{
  "d_model": 576,
  "activation": "swiglu",
  "norm_eps": 1e-05,
  "rope_fraction": 1.0,
  "tie_embeddings": false,
  "init_std_down": 0.00217,
  "lr": 0.0149,
  "lr_head": 0.00642,
  "decay_fraction": 0.861,
  "decay_shape": "linear",
  "final_lr_fraction": 0.0,
  "seq_len": 1024,
  "dataset": "wikipedia_en"
}
MLP neurons of a small language model. Each row is named by its layer, matrix (down: output weights) and neuron, and shows model dimensions 368-431. Each number is 50 + 15 x the weight over its row's rms, rounded and kept within 0 to 99. A neuron's up and down rows have the sign that makes its largest values positive.
After each neuron's rows, "fires before" lists the tokens most often just after its 100 highest values on Wikipedia text that the model never trained on.

L4.down669:62 70 44 60 54 49 49 54 24 66 39 60 16 45 41 48 58 39 35 45 39 69 53 54 67 27 63 28 56 65 62 37 61 57 40 48 68 68 61 36 97 29 55 64 52 53 26 41 35 67 72 48 47 62 33 53 42 87 37 67 25 76 31 40
fires before: "s", "N"

L4.down899:48 42 67 64 57 43 64 33 39 71 35 30 54 48 14 34 74 52 64 44 70 51 41 55 27 16 37 37 39 58 70 46 57 38 52 51 52 62 59 59 28 33 35 49 53 60 69 23 48 44 28 47 45 61 31 46 57 65 29 40 64 53 55 67
fires before: "\n"

L10.down778:35 46 64 48 54 51 50 32 57 74 45 39 29 40 60 57 62 27 65 44 57 43 49 67 50 30 64 36 44 42 85 42 45 29 26 54 66 45 49 54 55 37 43 55 57 42 55 57 51 34 38 43 47 55 62 56 56 26 60 61 22 69 60 63
fires before: "==", "In", "It", "The", "On"

L5.down689:46 38 36 51 50 48 51 17 35 70 54 67 40 57 42 59 67 55 67 41 69 35 38 71 85 53 35 51 54 57 38 36 72 20 42 52 31 49 52 61 48 75 43 32 49 59 32 20 35 55 54 47 75 48 33 56 43 38 35 44 56 44 37 46
fires before: " |", " the", " first", " third", " second"

L6.down406:32 57 56 58 49 70 31 41 34 25 60 52 50 50 50 69 17 50 45 75 25 60 48 55 58 20 34 37 41 58 62 64 80 62 36 38 68 40 62 43 47 60 63 44 30 42 60 77 13 55 59 58 64 48 59 57 45 74 26 62 54 43 38 63
fires before: "s", " |"

L6.down111:64 38 55 49 42 84 70 89 34 41 57 61 42 64 29 33 52 54 54 36 57 45 83 61 59 33 47 46 24 56 45 47 41 65 47 61 61 37 59 47 51 53 61 45 51 61 33 35 28 61 32 47 47 54 74 49 27 83 67 70 48 37 66 41
fires before: "a", " of", "e", ",", "o", "y"

L4.down821:70 78 53 62 44 52 26 35 51 52 38 42 65 52 42 54 31 40 81 42 62 58 49 68 69 48 63 51 33 29 89 49 67 34 32 48 30 34 47 62 35 64 38 54 32 46 57 35 47 60 46 37 43 52 46 40 60 64 60 40 67 59 57 33
fires before: " that", " the", " a", "s", ",", ":"

L6.down2:65 50 39 39 38 40 57 50 52 46 32 48 25 49 52 37 70 57 58 39 57 23 47 46 94 74 38 55 45 67 29 50 34 56 43 54 46 39 31 62 35 59 66 61 72 48 38 31 27 55 37 43 41 37 60 35 64 58 77 26 66 38 61 33
fires before: " |", "\n", ",", ";", ":", "."

L7.down829:38 36 56 34 58 39 61 63 51 63 72 40 39 64 39 49 41 41 37 47 42 24 09 52 49 46 64 54 49 62 43 50 55 64 58 41 46 67 59 33 60 54 56 43 42 31 80 57 37 62 64 38 13 39 59 69 48 84 60 60 41 31 53 42
fires before: ".", ",", " in", "\n", " and", " |"

L6.down559:58 44 50 53 48 34 48 80 65 61 39 71 65 39 60 31 56 51 41 23 36 46 43 61 49 67 47 27 32 48 46 55 68 29 43 57 77 62 53 63 39 63 20 71 27 60 53 45 56 52 65 43 64 44 37 50 51 45 30 40 50 38 48 38
fires before: " of", " for", "."

L6.down785:65 46 68 55 49 58 67 40 28 56 40 69 38 51 43 52 47 43 36 52 49 32 66 56 45 53 69 26 44 65 42 54 67 26 59 61 81 46 50 46 40 64 80 25 58 41 53 27 64 60 63 43 50 30 39 52 74 60 41 57 43 30 53 61
fires before: ".", ",", " and", " of"

L5.down144:36 34 32 63 70 65 36 49 53 33 43 62 54 31 47 38 60 52 31 51 46 66 63 49 36 52 54 18 62 55 62 61 44 15 56 75 54 47 61 15 55 23 68 57 63 59 26 54 49 46 52 41 69 39 45 57 21 57 18 32 54 45 57 89
fires before: "\n", "---|---|---|---|"

L6.down923:48 54 41 75 57 44 88 43 61 45 68 52 52 74 30 67 27 48 59 50 71 57 48 33 74 48 40 31 33 49 43 45 22 47 28 83 77 67 12 79 27 55 35 59 39 68 38 66 27 99 42 56 49 41 56 38 46 96 62 45 66 10 52 24
fires before: " |", " of", " in", ";"

L7.down79:53 20 47 52 56 57 66 66 46 43 14 53 68 52 39 51 70 34 53 38 86 37 46 23 42 36 42 54 39 57 63 50 56 65 37 33 61 64 72 52 70 57 67 31 57 60 72 47 50 46 66 72 53 68 59 46 44 61 63 55 69 62 66 65
fires before: ",", ".", " and", " by", " to"

L5.down544:38 82 57 49 75 54 40 85 55 58 32 76 60 44 44 33 46 45 51 46 58 49 56 34 51 48 35 48 31 64 57 54 39 50 64 31 47 57 52 45 31 53 73 74 55 63 28 40 44 46 52 43 56 60 51 58 78 87 31 58 75 84 83 34
fires before: "\n"

L10.down791:57 43 39 59 52 24 68 37 37 51 40 41 56 49 44 59 51 68 46 48 26 30 55 59 64 33 57 67 46 52 52 42 32 22 27 18 50 32 59 54 62 42 59 42 53 58 63 47 61 53 59 74 22 74 48 25 34 37 32 45 41 57 38 48
fires before: ",", " and", "."

L5.down1221:62 51 39 68 13 55 67 42 55 49 44 37 40 51 61 46 63 43 36 45 40 45 53 75 45 58 24 52 60 51 41 40 60 51 60 16 46 51 57 66 43 55 38 41 27 71 63 49 50 79 65 53 67 40 68 44 45 26 54 50 39 71 26 67
fires before: ",", ".", " and", " in", " of"

L5.down1036:45 29 50 69 65 54 33 55 26 57 17 39 56 18 57 57 47 48 50 56 38 49 24 40 59 28 55 49 54 40 75 62 40 54 57 22 43 68 50 44 45 55 58 54 55 56 48 29 65 35 47 37 51 33 48 52 76 65 50 53 42 35 35 59
fires before: "\n", "ing", "ion"

L10.down879:47 57 55 54 65 54 58 72 43 53 49 58 49 72 33 29 54 53 50 40 20 76 62 47 17 71 17 38 48 33 50 39 55 48 34 26 36 59 62 61 35 49 43 53 45 61 55 48 56 61 84 49 58 28 38 46 40 57 48 58 68 61 57 50
fires before: " |", " medal", " of", " ("

L7.down1008:52 39 59 33 27 56 47 43 62 57 38 54 67 32 56 61 41 30 72 56 38 23 67 57 41 49 43 50 36 54 46 56 80 33 54 28 40 41 57 49 69 52 71 48 36 53 43 48 79 49 59 63 58 61 63 55 53 35 69 79 71 55 56 77
fires before: ".", "s", " in"

L4.down662:61 56 48 43 35 64 25 50 27 55 49 45 24 36 60 44 63 37 44 59 82 49 44 69 29 68 39 30 99 55 56 55 75 46 67 40 41 47 37 36 32 54 72 25 55 56 53 45 45 75 50 41 62 39 42 45 57 81 44 57 59 44 34 49
fires before: " a", " an", " in", " for", ","

L5.down58:49 65 61 57 44 32 67 45 61 79 54 56 55 84 53 77 45 63 69 32 67 47 70 45 45 42 38 37 68 62 50 73 45 41 38 71 44 54 18 34 58 52 70 56 74 47 52 64 53 77 66 63 36 45 47 66 48 44 52 62 32 50 62 07
fires before: "\n"

L6.down253:42 46 57 59 88 36 46 27 39 69 36 43 54 40 57 84 36 53 53 42 47 61 70 32 49 45 30 26 53 86 49 00 74 59 34 38 65 46 43 19 80 55 36 53 68 63 59 27 34 35 22 14 46 61 66 27 44 45 44 36 50 76 60 44
fires before: "\n", " by"

L6.down203:47 44 35 43 63 74 51 57 18 50 85 51 73 43 40 32 35 62 47 34 45 43 52 36 51 35 19 39 51 41 46 23 39 46 30 56 34 50 28 32 90 51 43 49 52 50 49 48 47 40 50 56 29 66 51 61 21 75 31 67 54 59 71 47
fires before: "\n", ":", "---|---|---|---|", " Texas"

L6.down470:39 23 56 73 61 42 35 29 40 58 55 62 58 63 52 45 41 75 56 60 35 57 21 70 44 25 50 43 45 64 52 58 57 37 53 50 61 40 72 41 64 46 54 89 48 41 48 32 43 23 32 58 74 55 40 40 46 74 88 50 56 57 49 68
fires before: " of", " to", ",", " time", " is"

L6.down756:66 61 80 62 45 51 33 57 63 43 49 33 74 47 48 38 67 65 47 59 38 86 45 51 61 54 30 47 57 55 45 48 56 27 53 60 72 61 61 83 45 47 37 51 38 66 48 59 60 22 62 63 60 61 38 39 98 39 67 51 32 47 45 69
fires before: " -", " Rochdale", " 0", " Lin", "\n", " |"

L5.down519:50 41 67 45 49 72 44 86 35 42 48 64 49 53 32 39 23 61 55 44 39 41 64 45 42 65 16 52 65 40 41 55 43 64 30 58 52 41 51 49 28 45 32 70 55 35 58 75 59 48 71 49 52 14 47 58 57 59 42 34 39 41 65 56
fires before: " |"

L10.down1259:40 52 53 24 59 42 50 77 52 37 29 64 33 57 47 42 40 62 40 45 29 54 66 32 54 46 51 56 37 34 57 56 38 50 52 55 50 19 67 46 40 81 42 21 23 40 47 64 57 42 35 64 47 58 47 02 62 71 59 42 38 68 79 29
fires before: " "

L4.down672:41 53 70 45 33 47 59 45 60 44 50 38 40 52 47 49 78 41 38 52 79 62 62 33 87 14 64 75 60 79 67 52 39 74 77 24 51 26 48 25 41 66 31 49 52 45 66 44 31 55 47 45 35 55 70 65 36 61 50 44 34 32 55 77
fires before: "\n"

L10.down906:58 43 35 57 59 57 34 42 53 55 73 54 68 47 67 70 52 46 63 44 47 59 23 51 49 67 62 46 44 33 41 41 70 33 39 56 60 31 42 73 46 60 54 53 25 60 52 16 47 17 55 41 73 21 52 51 62 33 69 51 45 45 47 55
fires before: " |", " ", "\n"

L6.down1157:66 38 48 71 31 34 52 52 56 60 86 49 63 48 65 28 52 74 53 42 58 24 44 56 52 43 64 51 41 49 31 46 54 45 36 31 60 68 46 52 57 49 37 48 58 45 56 17 81 48 48 56 31 47 51 43 92 67 49 13 48 54 63 50
fires before: ",", ".", " II"

L4.down687:55 67 44 40 45 40 50 63 56 68 61 45 51 42 55 49 59 48 10 38 24 50 70 24 17 46 59 58 54 21 52 69 48 58 65 47 22 44 38 76 64 44 50 20 33 44 36 52 50 44 43 27 78 64 49 40 46 87 38 47 63 60 51 25
fires before: "==", "===", "|", "The", "="

L5.down1206:29 59 47 55 66 60 50 37 25 33 66 46 71 55 35 48 54 33 56 21 55 82 73 38 54 59 65 62 78 54 58 47 49 42 26 68 36 64 35 53 48 19 52 49 62 45 43 54 84 47 57 19 58 41 58 65 31 44 22 47 49 45 78 48
fires before: " 0", " ", " GA", " —", ";"

L5.down591:44 22 44 42 63 54 56 50 65 56 30 54 26 33 72 33 51 50 16 17 62 48 70 52 32 45 56 50 62 49 63 41 49 44 44 60 22 31 77 39 32 60 57 55 80 41 48 67 15 73 53 47 48 42 58 58 49 45 49 58 49 52 59 44
fires before: "\n", " be", " have"

L5.down154:71 36 40 51 59 38 55 24 56 50 50 60 38 43 73 75 34 37 54 31 37 48 54 40 36 53 27 48 49 53 44 56 73 57 36 53 33 70 60 41 46 44 40 63 53 42 70 78 66 53 42 51 37 47 47 69 81 33 34 45 30 39 66 30
fires before: "\n"

L5.down726:74 44 45 55 49 51 56 14 44 52 61 54 51 59 46 45 47 63 49 37 41 49 38 46 65 48 38 52 40 33 34 75 53 43 32 54 49 53 68 33 57 49 44 59 30 35 44 61 61 50 30 36 60 56 60 47 48 24 43 32 47 52 59 72
fires before: " |", "=", "==", " to", "."

L10.down482:47 54 61 55 39 38 42 50 66 54 77 46 43 62 37 51 57 12 42 38 54 62 46 43 47 38 23 39 47 79 38 63 48 63 47 52 36 64 54 71 32 56 44 47 56 50 56 50 52 38 33 52 39 46 88 75 21 66 71 63 59 38 47 44
fires before: ",", "."

L7.down52:20 59 65 40 43 51 54 49 57 56 61 56 63 47 35 64 42 43 18 17 38 76 62 66 68 60 44 43 58 58 61 51 51 51 66 55 68 42 58 34 45 57 66 74 49 45 68 96 43 60 61 47 46 50 41 49 51 55 65 50 31 33 72 43
fires before: " |", "|", "|---|---|"

L6.down1018:62 20 75 57 68 59 46 61 53 65 39 63 65 59 60 33 11 33 56 54 60 48 71 49 53 56 46 56 88 47 55 64 49 18 48 46 68 75 61 56 42 23 65 41 58 39 47 51 43 72 58 47 68 33 37 57 49 52 77 22 41 49 52 55
fires before: " |", ",", ";", ".", " (", ")"

L5.down317:62 52 58 66 72 58 21 62 35 32 49 60 41 41 56 45 43 46 56 67 46 56 38 20 40 61 40 66 71 52 67 52 42 59 48 53 40 50 60 55 61 54 46 49 47 46 52 25 65 48 48 28 47 58 49 69 63 43 41 58 57 65 36 45
fires before: "\n"

L6.down1085:42 46 58 59 75 67 45 52 49 38 48 30 45 40 50 72 38 45 71 67 42 55 24 61 64 52 74 48 14 48 56 49 08 45 49 50 54 42 56 35 51 54 62 77 39 67 61 19 64 54 50 53 78 24 41 70 36 46 32 22 57 48 57 49
fires before: " |", "\n"

L5.down886:37 68 62 57 60 51 53 59 64 58 43 57 55 40 69 43 55 52 41 20 62 45 46 57 81 50 15 22 66 63 69 54 63 82 47 41 65 70 46 52 82 61 39 49 40 43 39 74 49 42 53 28 44 16 71 44 34 79 55 52 25 52 61 44
fires before: "\n"

L10.down831:53 61 46 42 47 45 47 42 38 81 54 41 42 53 54 91 44 32 46 54 39 45 30 88 55 19 37 42 57 46 61 42 39 40 51 65 34 44 33 61 80 49 87 55 74 46 40 40 50 42 55 54 39 43 50 20 50 50 47 26 51 50 38 56
fires before: ")", "),", ").", ","

L5.down324:69 30 44 63 55 26 49 48 51 65 43 58 52 55 44 64 49 69 56 24 52 50 62 48 14 41 69 53 66 75 53 46 35 52 33 44 54 73 33 75 51 32 73 31 45 60 42 49 55 58 74 30 54 56 52 36 39 47 52 31 47 42 48 48
fires before: "\n", " ", " —"

L6.down621:43 42 11 73 48 44 62 47 55 46 50 45 67 54 47 54 36 54 57 44 49 39 41 32 51 59 46 60 58 45 57 39 46 57 62 37 48 43 44 37 61 35 33 27 28 52 36 45 65 54 38 33 55 41 35 78 56 53 54 56 58 48 48 18
fires before: " |", " (6", "==", " life"

L4.down373:53 37 62 65 55 66 66 52 57 72 42 74 36 57 60 48 80 34 53 44 56 27 67 52 67 55 59 52 49 50 46 46 54 34 74 32 64 50 44 52 39 50 42 44 41 42 47 65 29 20 45 25 53 52 56 39 68 28 56 58 32 56 56 05
fires before: "\n"

L4.down774:60 49 81 57 36 45 83 70 28 58 37 38 69 59 43 65 67 55 61 61 89 99 64 55 54 58 63 79 60 52 74 30 34 51 26 45 49 25 45 47 41 26 32 47 77 50 14 49 48 52 48 42 43 30 49 52 76 67 41 37 68 41 43 38
fires before: " |"

L6.down98:42 45 58 66 46 62 60 76 46 60 40 64 76 61 71 43 50 41 74 37 50 35 34 34 59 33 26 76 43 49 38 37 51 57 50 42 60 24 60 41 37 36 56 50 44 81 79 45 36 10 22 49 49 17 25 48 77 45 29 34 32 38 59 31
fires before: " |", ":"

L6.down676:83 55 56 27 59 76 53 52 56 58 51 50 43 25 60 51 39 60 56 46 76 36 69 45 56 29 58 47 36 50 63 49 43 66 59 56 64 46 28 45 36 62 84 21 22 29 63 64 32 36 80 47 54 62 99 68 67 56 53 54 50 54 49 64
fires before: " —", "\n", "=="

L4.down890:68 40 84 54 24 62 46 56 47 14 49 50 42 32 42 54 61 37 46 69 57 38 29 34 46 34 61 30 49 31 42 76 45 46 53 41 61 73 39 55 58 60 47 46 34 43 38 82 55 36 31 24 82 59 56 54 41 23 32 33 66 50 17 49
fires before: "==", "===", "=", "-"

L6.down246:63 40 62 69 21 37 49 37 26 63 28 73 34 72 51 65 82 45 59 29 54 68 61 38 69 71 61 33 37 67 36 45 33 40 53 44 42 38 66 59 44 53 53 53 42 36 33 47 75 49 33 35 55 45 51 43 45 70 42 44 38 63 52 26
fires before: " |", " ", ":", "(", "ing"

L4.down953:26 40 52 31 90 40 29 68 32 49 56 30 53 54 39 43 53 44 58 35 45 47 32 14 65 49 37 58 50 73 41 43 35 15 42 38 28 47 44 49 53 23 69 53 51 51 46 61 49 54 70 34 52 42 66 50 66 39 43 59 45 53 34 56
fires before: "\n"

L5.down837:55 23 39 41 39 60 45 72 62 44 72 40 53 46 46 41 59 62 42 43 54 71 56 50 24 57 56 48 38 52 35 23 34 67 52 40 73 26 40 47 70 63 65 31 69 40 48 70 50 33 57 63 58 76 58 46 56 60 14 54 20 72 48 44
fires before: ",", ".", " of"

L10.down1216:58 57 62 68 37 48 38 46 48 41 41 70 48 29 53 64 52 30 65 48 33 57 72 59 64 40 49 50 49 72 48 46 27 32 44 41 32 63 53 50 52 68 59 54 37 60 40 44 57 48 45 34 17 51 30 49 49 49 50 58 51 24 44 70
fires before: "s", "d", "ed", "ing"

L4.down99:54 38 72 57 69 39 64 55 47 47 14 33 18 67 44 65 69 56 84 52 77 48 35 57 31 67 55 54 24 39 51 45 56 55 35 72 37 57 41 69 32 45 61 63 59 36 52 45 62 40 42 61 42 80 58 56 51 69 41 46 40 61 62 00
fires before: " |", " ", ","

L6.down1016:58 38 24 64 78 53 73 49 39 46 43 66 23 55 45 73 78 40 31 79 48 51 44 53 46 31 66 76 55 64 45 40 57 25 35 50 43 36 28 65 26 74 56 39 58 67 30 62 55 40 31 52 64 43 68 50 55 40 61 56 23 45 75 19
fires before: " |", " in", ")"

L4.down512:48 34 34 29 44 64 60 57 40 52 27 54 58 32 47 43 32 32 53 46 27 63 44 54 36 65 54 71 44 31 30 55 72 45 11 42 44 45 52 77 57 45 44 40 35 57 73 58 30 67 51 24 81 29 19 38 46 52 52 38 77 39 54 41
fires before: "==", "===", "|", "===="

L5.down480:43 70 62 63 62 51 37 39 30 30 48 71 42 41 85 45 55 41 73 58 51 64 49 48 44 86 39 31 50 45 43 64 62 50 39 42 77 51 24 54 60 45 72 72 35 48 45 36 59 75 57 15 44 54 59 53 64 46 70 61 28 74 38 76
fires before: "\n"

L10.down88:51 58 75 76 70 59 41 49 65 59 57 62 30 41 64 32 40 54 61 40 44 68 57 48 71 41 26 44 47 39 37 85 49 36 63 30 33 65 95 51 30 45 59 51 66 33 24 53 62 55 39 24 61 45 54 31 58 63 50 61 45 72 52 75
fires before: " of", " to", " United", " the"

L10.down1278:46 74 47 30 44 47 13 47 51 53 26 49 33 46 45 70 66 44 57 45 42 51 66 55 30 47 44 51 41 67 33 55 59 44 89 67 44 57 48 69 45 60 58 30 43 39 63 48 47 47 52 42 44 66 53 40 50 57 49 73 34 29 50 26
fires before: ","

L7.down531:54 40 44 79 45 75 72 59 41 40 34 51 58 57 72 68 47 53 38 56 48 46 56 37 48 43 47 26 56 72 58 55 78 80 27 61 29 48 59 64 56 50 35 21 48 33 71 35 40 63 53 39 70 45 44 59 49 48 42 80 43 40 25 33
fires before: " by", " in", " on", " at", ".", " as"

L6.down1128:78 44 70 47 74 28 76 36 62 60 59 39 70 70 50 19 50 32 38 57 29 23 24 49 47 55 65 60 66 50 57 56 50 31 60 57 69 56 50 37 50 24 76 35 32 60 63 54 57 42 78 75 50 63 90 79 85 51 39 52 41 69 56 18
fires before: " the", "\n", " his", " these", " them", " which"

L7.down11:51 42 45 53 65 47 47 59 53 46 62 34 46 67 55 47 62 65 60 61 43 51 45 66 41 52 42 16 46 40 44 31 51 46 83 38 68 56 37 48 52 36 34 58 28 63 17 68 44 57 38 34 67 54 14 54 73 56 39 38 69 35 44 42
fires before: " |", "th", "."

L4.down480:42 46 66 59 63 27 37 32 77 52 42 72 60 35 69 52 42 59 45 30 46 50 48 64 77 66 25 51 64 64 66 50 57 57 25 63 48 75 27 50 51 63 48 60 76 65 23 57 58 64 61 51 48 68 46 72 59 65 40 60 50 44 59 81
fires before: "\n"

L6.down1216:58 75 20 60 72 53 41 52 62 48 56 59 68 39 77 58 41 67 64 54 55 32 52 69 68 52 35 68 57 61 49 69 70 18 27 41 37 60 36 52 28 49 39 44 56 53 41 18 91 83 50 32 35 19 67 43 57 44 47 58 56 22 62 57
fires before: "s", ",", "."

L6.down870:57 52 65 26 40 47 46 68 60 58 67 72 49 73 80 63 52 47 62 31 52 57 54 40 67 42 58 47 35 45 50 68 52 56 59 61 25 23 46 52 57 49 45 55 62 56 50 33 30 68 48 31 53 56 44 54 59 50 65 63 66 70 45 40
fires before: " the", " a", " \"", " first"

L10.down688:53 33 53 29 51 61 62 61 62 40 23 21 49 46 54 30 73 30 36 56 47 69 60 46 24 79 51 54 62 65 47 34 51 42 53 72 27 51 40 34 52 57 44 62 37 25 57 50 60 56 43 64 32 48 67 35 38 63 51 58 69 63 49 30
fires before: " and", " the"

L7.down56:58 60 54 68 36 48 34 70 41 76 54 42 20 54 74 58 54 61 54 76 80 65 49 52 30 56 26 40 54 30 48 57 33 60 71 64 40 57 37 42 45 60 23 49 45 44 45 58 48 52 37 79 33 49 41 60 56 61 33 33 61 64 53 33
fires before: " |"

L6.down293:59 64 63 55 55 49 65 69 70 62 52 38 24 76 65 40 60 34 29 84 53 60 47 53 66 76 44 76 19 63 54 40 41 54 33 46 63 22 35 46 48 44 40 58 44 36 74 22 57 32 56 32 27 42 53 71 47 58 46 45 80 49 56 47
fires before: ".", " |", " the"

L10.down70:43 39 56 49 37 49 60 54 60 50 57 56 50 53 44 18 84 27 46 75 48 78 49 53 48 67 64 39 45 60 89 42 36 61 55 69 55 54 81 40 22 48 29 59 42 47 48 65 33 58 30 39 34 62 47 61 53 89 48 57 66 61 75 37
fires before: "."

L6.down874:28 21 56 56 66 57 64 30 43 49 53 59 42 63 47 63 29 33 52 36 47 48 74 76 76 46 70 36 50 76 48 36 83 54 55 52 77 51 37 58 67 50 37 58 66 75 51 32 32 44 49 45 48 60 62 37 40 54 43 72 63 55 51 59
fires before: "s", "ing", "ed"

L7.down924:48 71 52 54 61 37 47 33 58 92 35 35 55 66 52 19 39 23 27 46 40 61 09 31 48 55 49 72 41 56 46 40 68 44 53 43 69 59 44 39 72 59 51 49 85 39 45 61 33 34 45 40 21 70 48 61 53 51 25 39 35 65 50 42
fires before: "\n", "-"

L4.down1294:45 39 54 66 57 63 53 28 45 56 53 65 29 60 29 29 51 44 45 68 41 56 40 66 43 70 20 49 66 42 57 75 52 31 49 40 65 36 61 28 43 58 45 44 68 51 50 66 48 61 88 34 46 53 28 32 41 44 54 31 59 43 46 35
fires before: " a", " an", " the"

L4.down565:51 30 41 62 54 39 58 70 45 53 49 37 52 48 74 56 45 40 56 38 27 42 52 61 56 40 24 44 49 62 31 45 16 25 32 39 49 47 50 67 60 16 33 54 49 42 67 61 57 24 29 36 47 52 43 50 53 33 48 41 53 53 73 25
fires before: ".", " |", " –", ":", "E", "N"

L6.down397:46 41 56 51 59 54 42 37 50 47 35 47 53 40 55 25 40 45 55 41 54 75 60 33 41 28 44 42 53 61 53 45 69 61 71 64 72 53 40 67 30 62 44 39 35 53 41 38 36 54 55 77 41 55 84 39 54 68 39 62 49 68 82 47
fires before: " of", " (", "-", ":", "'"

L6.down788:58 66 62 53 51 60 94 87 44 47 46 63 24 47 50 61 54 46 66 59 48 54 49 48 93 45 43 51 41 32 23 46 56 29 44 52 54 62 57 47 38 55 63 37 51 38 71 22 27 61 39 38 96 62 52 62 30 54 33 36 42 19 50 52
fires before: ".", ",", " of", " in", " and"

L4.down272:63 33 48 54 57 64 57 56 57 58 50 48 67 37 67 41 30 47 43 68 58 29 32 36 23 40 46 45 23 61 32 45 64 48 48 50 33 54 50 39 49 54 58 46 43 48 47 34 57 65 68 67 18 62 76 51 68 58 50 33 65 55 52 42
fires before: ",", ".", " century", " and", " of"

L6.down1222:68 52 59 51 63 45 32 36 61 71 68 48 53 47 45 50 72 33 35 73 61 73 56 36 50 53 48 74 43 56 57 19 35 40 19 57 63 55 31 55 35 58 60 50 47 66 56 42 59 70 61 42 35 46 70 41 46 68 30 56 51 54 41 44
fires before: " |", " by", " of", "s"

L10.down841:40 57 18 64 50 78 42 33 61 38 42 37 46 34 13 53 58 60 28 24 68 51 47 44 39 57 36 46 31 48 45 50 64 33 53 48 30 58 53 57 22 80 72 85 60 62 68 67 39 42 54 48 52 13 65 61 42 48 40 51 74 40 66 40
fires before: ",", " to"

L6.down1008:69 68 43 58 22 47 38 58 28 68 39 45 42 39 46 54 40 66 57 45 41 69 42 37 53 46 32 57 65 58 54 56 74 04 34 17 54 44 68 28 42 34 51 87 45 44 17 78 72 68 44 12 50 24 39 55 52 53 34 36 52 50 56 53
fires before: "s"